Part of a small language model's weights.
Architecture: LayerNorm before each block, untied embeddings.
Training: a variant of Adam for these matrices, 150M tokens, 8661 steps.
MLP neurons of a small language model. Each row is named by its layer, matrix (up: input weights; down: output weights) and neuron, and shows model dimensions 0-159. Each number is 500 + 50 x the weight over its row's rms, rounded and kept within 0 to 999. Numbers have three digits each.
Before each neuron's rows, "fires before" lists the tokens most often just after its 100 highest values on Wikipedia text that the model never trained on; "fires on" lists the tokens most often at its 100 highest values on Wikipedia text that the model never trained on.

fires before: "\n\n", " The", " T", " He", " I"
fires on: "."
L4.up258:467463397449504533523488497508522501528493382589452483438476487520606550556516507450411565509547579501479488453436505547491503416481486472488495566465449570490378520531478450517459485470547440537519559503418521495564473451406528503507487546488509548571502464516524453402579484585445448491475431585574397497543537448406529544538472514523601524409540484560537519468431586513454485548439553395561469494566542503531468527499466477464553463507452502606509484469481534571551584455496622
L4.down258:500522455450530510482522473516494501458456458497465465401490556484469485613508584534530620538516536482487363577522523553456483530527555532596486536582457507495433484430441487463525503435510469527462505540450451443467490462536524424438486506623530460425515527511514470421533479536558474512514449474498448408443486467479587525537465516518459562500476528557515548485389550607498525484467481451529421505440560413516391537557464429522534430525432542527537501569539563539507471683473584

fires before: "\n\n", " The", " T", " I", " He", " In"
fires on: "."
L4.up354:410507389409495467505511569503480487483434406555460467443435484506646526590503533445480521505546537475495472496467512542514515429477502456460470513402456671503390469503512475546502475468518492539550500484451501503544494481460496484492563523530538510538486494455486432461562483544468391485511387666549461470552554481483540558528507501508579548505519492534551541460501591545485526573454541407512484464568525515529423465496455463377561493501450533570497444431496551561552537487523601
L4.down354:503551484414565562440549455516452503419512480515451520480448561510476475598444561467560559451409503481544420511499560526437564472479561504581507528530446491514462495432438489451489568424500512539463500542481443514476457415569486474445486457596587487431517564498488509468500464542518477580508409487540472480432421492535578574566479544474461516571505528555477490451447510564521587411560484460522436448439562447461460529501487462508619395450462531504492503527484631494556453654540559

fires before: "\n\n", " I", " The", " He", " A", " H"
fires on: "."
L4.up376:469507371434515525524486548520527486486358428516549526397485469559529527492440509450545464538602537486464565435448506479483533455457481448450423562468465608527406507500547452519462426483444457512568441538462508490598440485438466549485544465534566487591467466465463444541538481553479486432553349588526449468495547500534505485525485515473595595517493452489590529502503591568495530574457545437456518479521532530566477508495483477415543445479460492538511498409496552556531576449559584
L4.down376:524512477377543546449561483517505501404416469485441503517437502632473512462388603464523535522514491493482418422547524504428544492440493548525412516466468537542532491443449485525440576459487498507447433573525471477560508466540488485481531505576594522408472519509439484507486479552516493568524422489566549442459472527583516582458467517439543498581528521539425494469567572571587563427580539407477473471421587456437496520533512488507601404472434523486465549472431599497507474541542523

fires before: "7", "ect", "2", "6", "3", "4"
fires on: "9", "n", "ay", "ist", "on"
L7.up753:559517607415489491480362522566518446420437531409509497534433584515532456504424511490533462549518565558498471488483550559499470469497438501475503526464548515487420521478530449486509449474597443560535543485485498446514579458506445421441559449502430506611538563509427442481413537428467497463546474449482606524515541439580470544497381498415589481481538374431483519485525523479547514474550451474518495401551572501514551489513476490493548487576485604598462503427493464502532517557568525
L7.down753:508621508486516542501497528497381500465482465494482514457508508579476469473545450489512517436493419586494413537592531495530539529473507509509429480588488428537452593501546499438530468521579500470474482459476558534479374370614523539461473545461559510609415485478514406543512540483438547409471524443479536609501512462373464523595406615464500477453486500559458537521571568436429427453549478514575531517467501540471506529482519526584526482475488531516527425472521562444472511506465501

fires before: "it", "iv", "ion", "3", "1"
fires on: " Un", "02"
L3.up835:480576468481485591467443467539526563611517587470497510510395474495489517548385512493493532510494488427466367470496420548484520448512454551463448430464413513509434551387452454475481470527437452471465513508506469540471474462449500508500561504457546490553401451526494545572450591558479528426454430471493496497469503447470565453524514345494543528475481539485538582538530567568478477552406466519454478464449400552504494493516556486483416529519506401495378585580503560509436511521510427
L3.down835:595466548482475479514554568513393399425388421507502533526564490533524510472633468547539405418537581553470612496519577496489489534426505510593503521426581523458586469529543507479544461431537579534458528513566472454499509605534515479524449541501467475458526490520480419469504477463442458511540619533487414532549514534492498552465462566511551474490558482495452420487527470410528501476542568476521536528502572456461470496529439468508614451550500566513574450448518424489505518554596575

fires before: "\n\n", " The", " A", "\n", " O"
fires on: "."
L2.up90:462562401447461513520478574464496453569401440554480483470491530512537500560512567438443519504525533513497471455462527559529524529503487479388371494444456606530465501455502506513519517511517541532523590467432504498560473484449476462479519521487432548561447448438447407425523475502475444569457446555554533453574604495449536555543520487506621495500549425536510528523522519478513477511460517387604468441559547486530418541483454576431632516487469505604469414411504543595563492490516568
L2.down90:573523543434567464410537509472416435500422516473491455487507526495508478536450574462500630446484530427482445472476565538478550449549538461551481519423582464478497560398442445490534579423506480450503500551490488527495513416515465466485443446610536512483519500419466449541432480445528453611507465455480527405480525493541510593582520562518448449553468420558486558416483463508522548456577501530537461481447583465481485568507504504466583483508462573501485530544552607503477392549646537

fires before: "c", "p", "l", "t", "d", "f"
fires on: " pro", "c", "is", " re", " con", " ex"
L11.up351:497678464472437534509401532497430532493508495584532526558487562543458469465406481435515500471429515589546503570444523538485536508503518538533542494476440531503528600386538510477525456475528526598570531444465547441463520454508519488509466506485445526450458560518422504539524542507546460540469523486512480474573454467483507477537496568502499542477536455506546508554575433517413555386429449563513501397548460567539470533507422500525634535547477455537384423393478524462588514401532524
L11.down351:449520500519480550455472449415618505461615466561486499406445513519449512551492544530512496436430522454493499416543464492537588506474491492546461519586555505542495529507522544546551597434430480480502518539513405518588453518565547367515506500492551486508561498458486468586502445473446487462451490487426510594462495504438534524453575497489430397503385435518432550458477569505466503623493500514572426526518482486515507514451503571485604483571480502529549533468498574445568562419507367

fires before: "ember", " |", "–", ":", "c"
fires on: "ec", "9", "4", "5", "0", "w"
L7.up230:464512428484558539451565475534520432545467469463522475510469496528457484427523471502488475575464521554407569356508442489452469483494488505458586515491512532494471423492495506537514475577542502485653535554584504474554598483572486489477538548525476447377489471496503449442432506536531531508540404415514502514454525498470527519494508527622409505517424454524493448509521547587556608441483631503583435408558489457550528522549519507501546501401423441572536531434412506476532479512577509
L7.down230:439483398508462475466495479508436520540539434478458463579550486530474535436490539502493533537610495530512456491525540534474493506531483532497551456504519481476495451462508564417507546468515533544474413499428409545576517554429440506457523512532414601493526428569568422508519484422527466470479561637469544535551586491416502556567517581467577567486497448492467473573452574548485390471450497409499493487583494527506400369394562516453446471568533530423576555446514513530439543540474517

fires before: "1", "2", "0", "3", "6", "8"
fires on: "99", " ", "02", "98"
L4.up215:557491536416492536453431505478638530480474443473535535516531442490556457537415516448486465527469514580442457510427465477452509561589451460516455534454488489476467553574527478525529586565451379493442536570461482591483436507495514546553452564456567539509616434514439363530459504499455498522524424496527485534483523493559502504410460520458567519458485465580515540409453441512504549497549524387617467518431555435619500483483502437506502522521486432511531482447468482534514562392504585
L4.down215:415503480585510463536538483542406460545463526505496451522477565574453545466555473546567530448520489467553548469562519573510481421417525518467533504460511519486515458420487455473492394428447615513615494498511521363517515494489480460480537436559417463495409526474581612454595465501463449506442560465497485471530503553459493438635573483513465472552488500446487472595546521503465503502485522619393565483529430543358519476512539557509481486503556562483484512521589506487485456462495438

fires before: "d", "v", "p", "t", "g"
fires on: " pro", " th", "ing"
L7.up419:410528501533586536471489520454473408465503484491478478463488541555598455535558506551498432467459469494549504480459492496523463502456492502424546450534558488487459455539330596478489523551366531488488516521475578433439475453460552517505463573487530571555496515381405574548399459496466447512506495468437554512556446461448493495405601526442559507452602531454524483597507539530459537528536401521473575510493575503473492525384516526499547576434436461516577501430488490474559537562524492
L7.down419:513439504491433497472463462492537560510562502517495532517565498461391516519445487559529591560517544467514519510483470507502505456486563514579426495486449494532492430509594370554398441472517496393559516478427423530545475517543478459458569447408481493461517443460550407485563528519578575401418493557484462495434525514536429509529453481522466453522424465548478533452454439521440472515431622442517467488497406427555517467618443444495486423441602469441492563526448501505437434431453501

fires before: "\n\n", " The", " He", " In", " A", " T"
fires on: "."
L4.up171:464505428391540501510522614469483478580465404531418444539477450498630454515481502411413504506494551539496472475542518606540502528477529465412426513450449592507433489512536502600527518512557510509517543434434510539595522504421500502544509530456401529500469472445486482414547464525469462521486473547596528455544586427482541567532490478504596446482560475564532541467510575537471520560427548371563467476550531514561401539464446518414516498494470519552472475449512523591540485456527579
L4.down171:602516522458591486444585458457441456459419476479529543578450548458516396580495583469521557477404529453518496506472552528532467555517560479576455490409497449477443519458469499497450610360542481456460508583526483501446505444464505492493516504453510544453596550404473434519481425445520486543508505519513533485512509475471530610586525531475418556544497497565497499467444440524518546451535452430623394500460558504522495547503513434505614449516486557474430510553552568525493380488510519

fires before: "p", "t", "c", "ist"
fires on: " ex", " in", " de"
L2.up52:461582513414453580569436526550523417481419527508467533419404534607533537463424534467461446555460457412507429459401516585528483504509539469480395487463466512557496602446491522432409526542522531566558510505455589475569454465499429473584531460500480479488480519481511486540587459477501490553492521474544468462502492616420503518498441496524507531432475511372525455491540539483476532472471540477541521445581431478532477432534405603511548543506441503558508445464474585485531585466592557
L2.down52:496562524427494568601502507509503421445477504540511545483448524633505460489495515541481507525449420453551535470383530603568411512510490499519431437492479478537480588426482516400451552480516488526550447500467565470523435455512457450572514429550477383456491583444485545592563463481451540625535472491537434499513432536439524589547477504476466546476446565440508475504526590489502545452474501479558475468524464486475506430464429614556549533478499496519514479483466603498524540411639537

fires before: " |", "4", "0", "3", "1", "6"
fires on: "02", "%"
L5.up139:488570483481505583617410663418493555506496549492443497484529476469514577550441560495487540554453473441526441434529467575517526507561509493500524446493524553482514392449474515558475488517479376543473596521485543414540535500455466575560578449515512487541550493414550500584483440476500486545521457459521500691489584471502441479454415483444520466492458449519458437458538566537528486493445482450509498449578468420486519476456535506541429494441466466605461556435422492470483516532524493
L5.down139:503425548499479435447593351549480383494458440484511489513463516540494414467549452501531423507556518545453579512445548469484515457478533518515483499426437453507477592528459480446524528502530611484540368450558444580468457488599501413446437558551469459466438496553474505415496560545523525471505509544514543322516436524493538504530577494575479527534525565480527541504480430471503521503533509542476486561421548570560483523504476512474524488537556558375498486591617493522483508468531487

fires before: " |", "7", "6", ":", "–", "4"
fires on: "9", "7", "3", "m", "t", "he"
L7.up909:551511516404517483387530521640551406478476558482507475474468519550568534428482476511482517557454449483522582439505490580528454432492462565477525528425539531572502516456468513562486544563580401398432519523469528430569482491527443485441478466518514510471483517503410500463383598542511486576526462510481580441508462499543377511454476553452553531496521449528507557498370500457561453507481610523465459548508551493530555536543454426441475569485453460545499507540517503463432615530591519
L7.down909:455420562559497533434441572540418559492455477486542487532557426526485543491456537462535429532481506477409530531451456536408465449478532490434490469530500473521464505470591564519495527497606477518549429398496527517500522539534472518453486495498447508500490525525494421524538540495501402396435640496458500481494421472580540486551473511476542555485497478530500563555600632478463555613561407473500664465496588480544457505444445552445525478523574496464514499477393480509492413491484427

fires before: "d", "v", "p", "f", "g", "t"
fires on: " pro", "ro", " th"
L7.up606:449622506544573486557534487466512441544488508539520497503514547491450540507522580546500493548453525480601581431466432486446492489515537531472565539476464533533574511490458467461456552558456549500550501503458565471458495503453538537505586505565500656569527581494503533534456489508462486495471473491511625489624512455445453492525453660442583515508421573444577426405500499544543561442489499483550514562486516565538553555445570530483470587556427460524509574503517496516499598583457415
L7.down606:528427526454430525400503473549505509425488547493472533550564535461544496498510400581513527508516503499487445542583576541581496453472482463532488456507485542479478429547570540558541413443553511519507513465470429521570461491524471448412411511465495422369482471443415433474523445544544484444481483488501461535387477485580514472460567440548493436452530486566429486562521471521443461553511535494448486448583483406530469452512446481498552447423634572438569532522480478489495407442595616

fires before: "p", "|", "er", "c", "h", "t"
fires on: " ex", "\n", "our", "e", "0", "ed"
L7.up410:482549472449556558483440454543368537526477462533481524510431561546462457499457508415513526510535532532428443488479493635519376423442558469459510526382482509502490607394428507496439432494534499514522636490471554439466536452503502456486508494577569512534413559468503492550498506594502519527481522446588476440563428424363493535496473425534520533505485509466554494536520533486507576412471524525524399464546586519524508543544453510526502511542515475502577401514469535550438484518511587
L7.down410:586421513566404466498531538485490427555477509542505464519554539479549471583532465572464404547433475557497533475478477476437573557546489434550484443575481464471506404581487463471572566561511498488498451603502558561452477509497522521511507455443522456378552551540488456562544472376521517517465483575383499475511531601597509419508484530535455533513431574504449484452506528556549542626490500404524553490496343487536492476549503478495500529472439524451451529502521515439555539420458471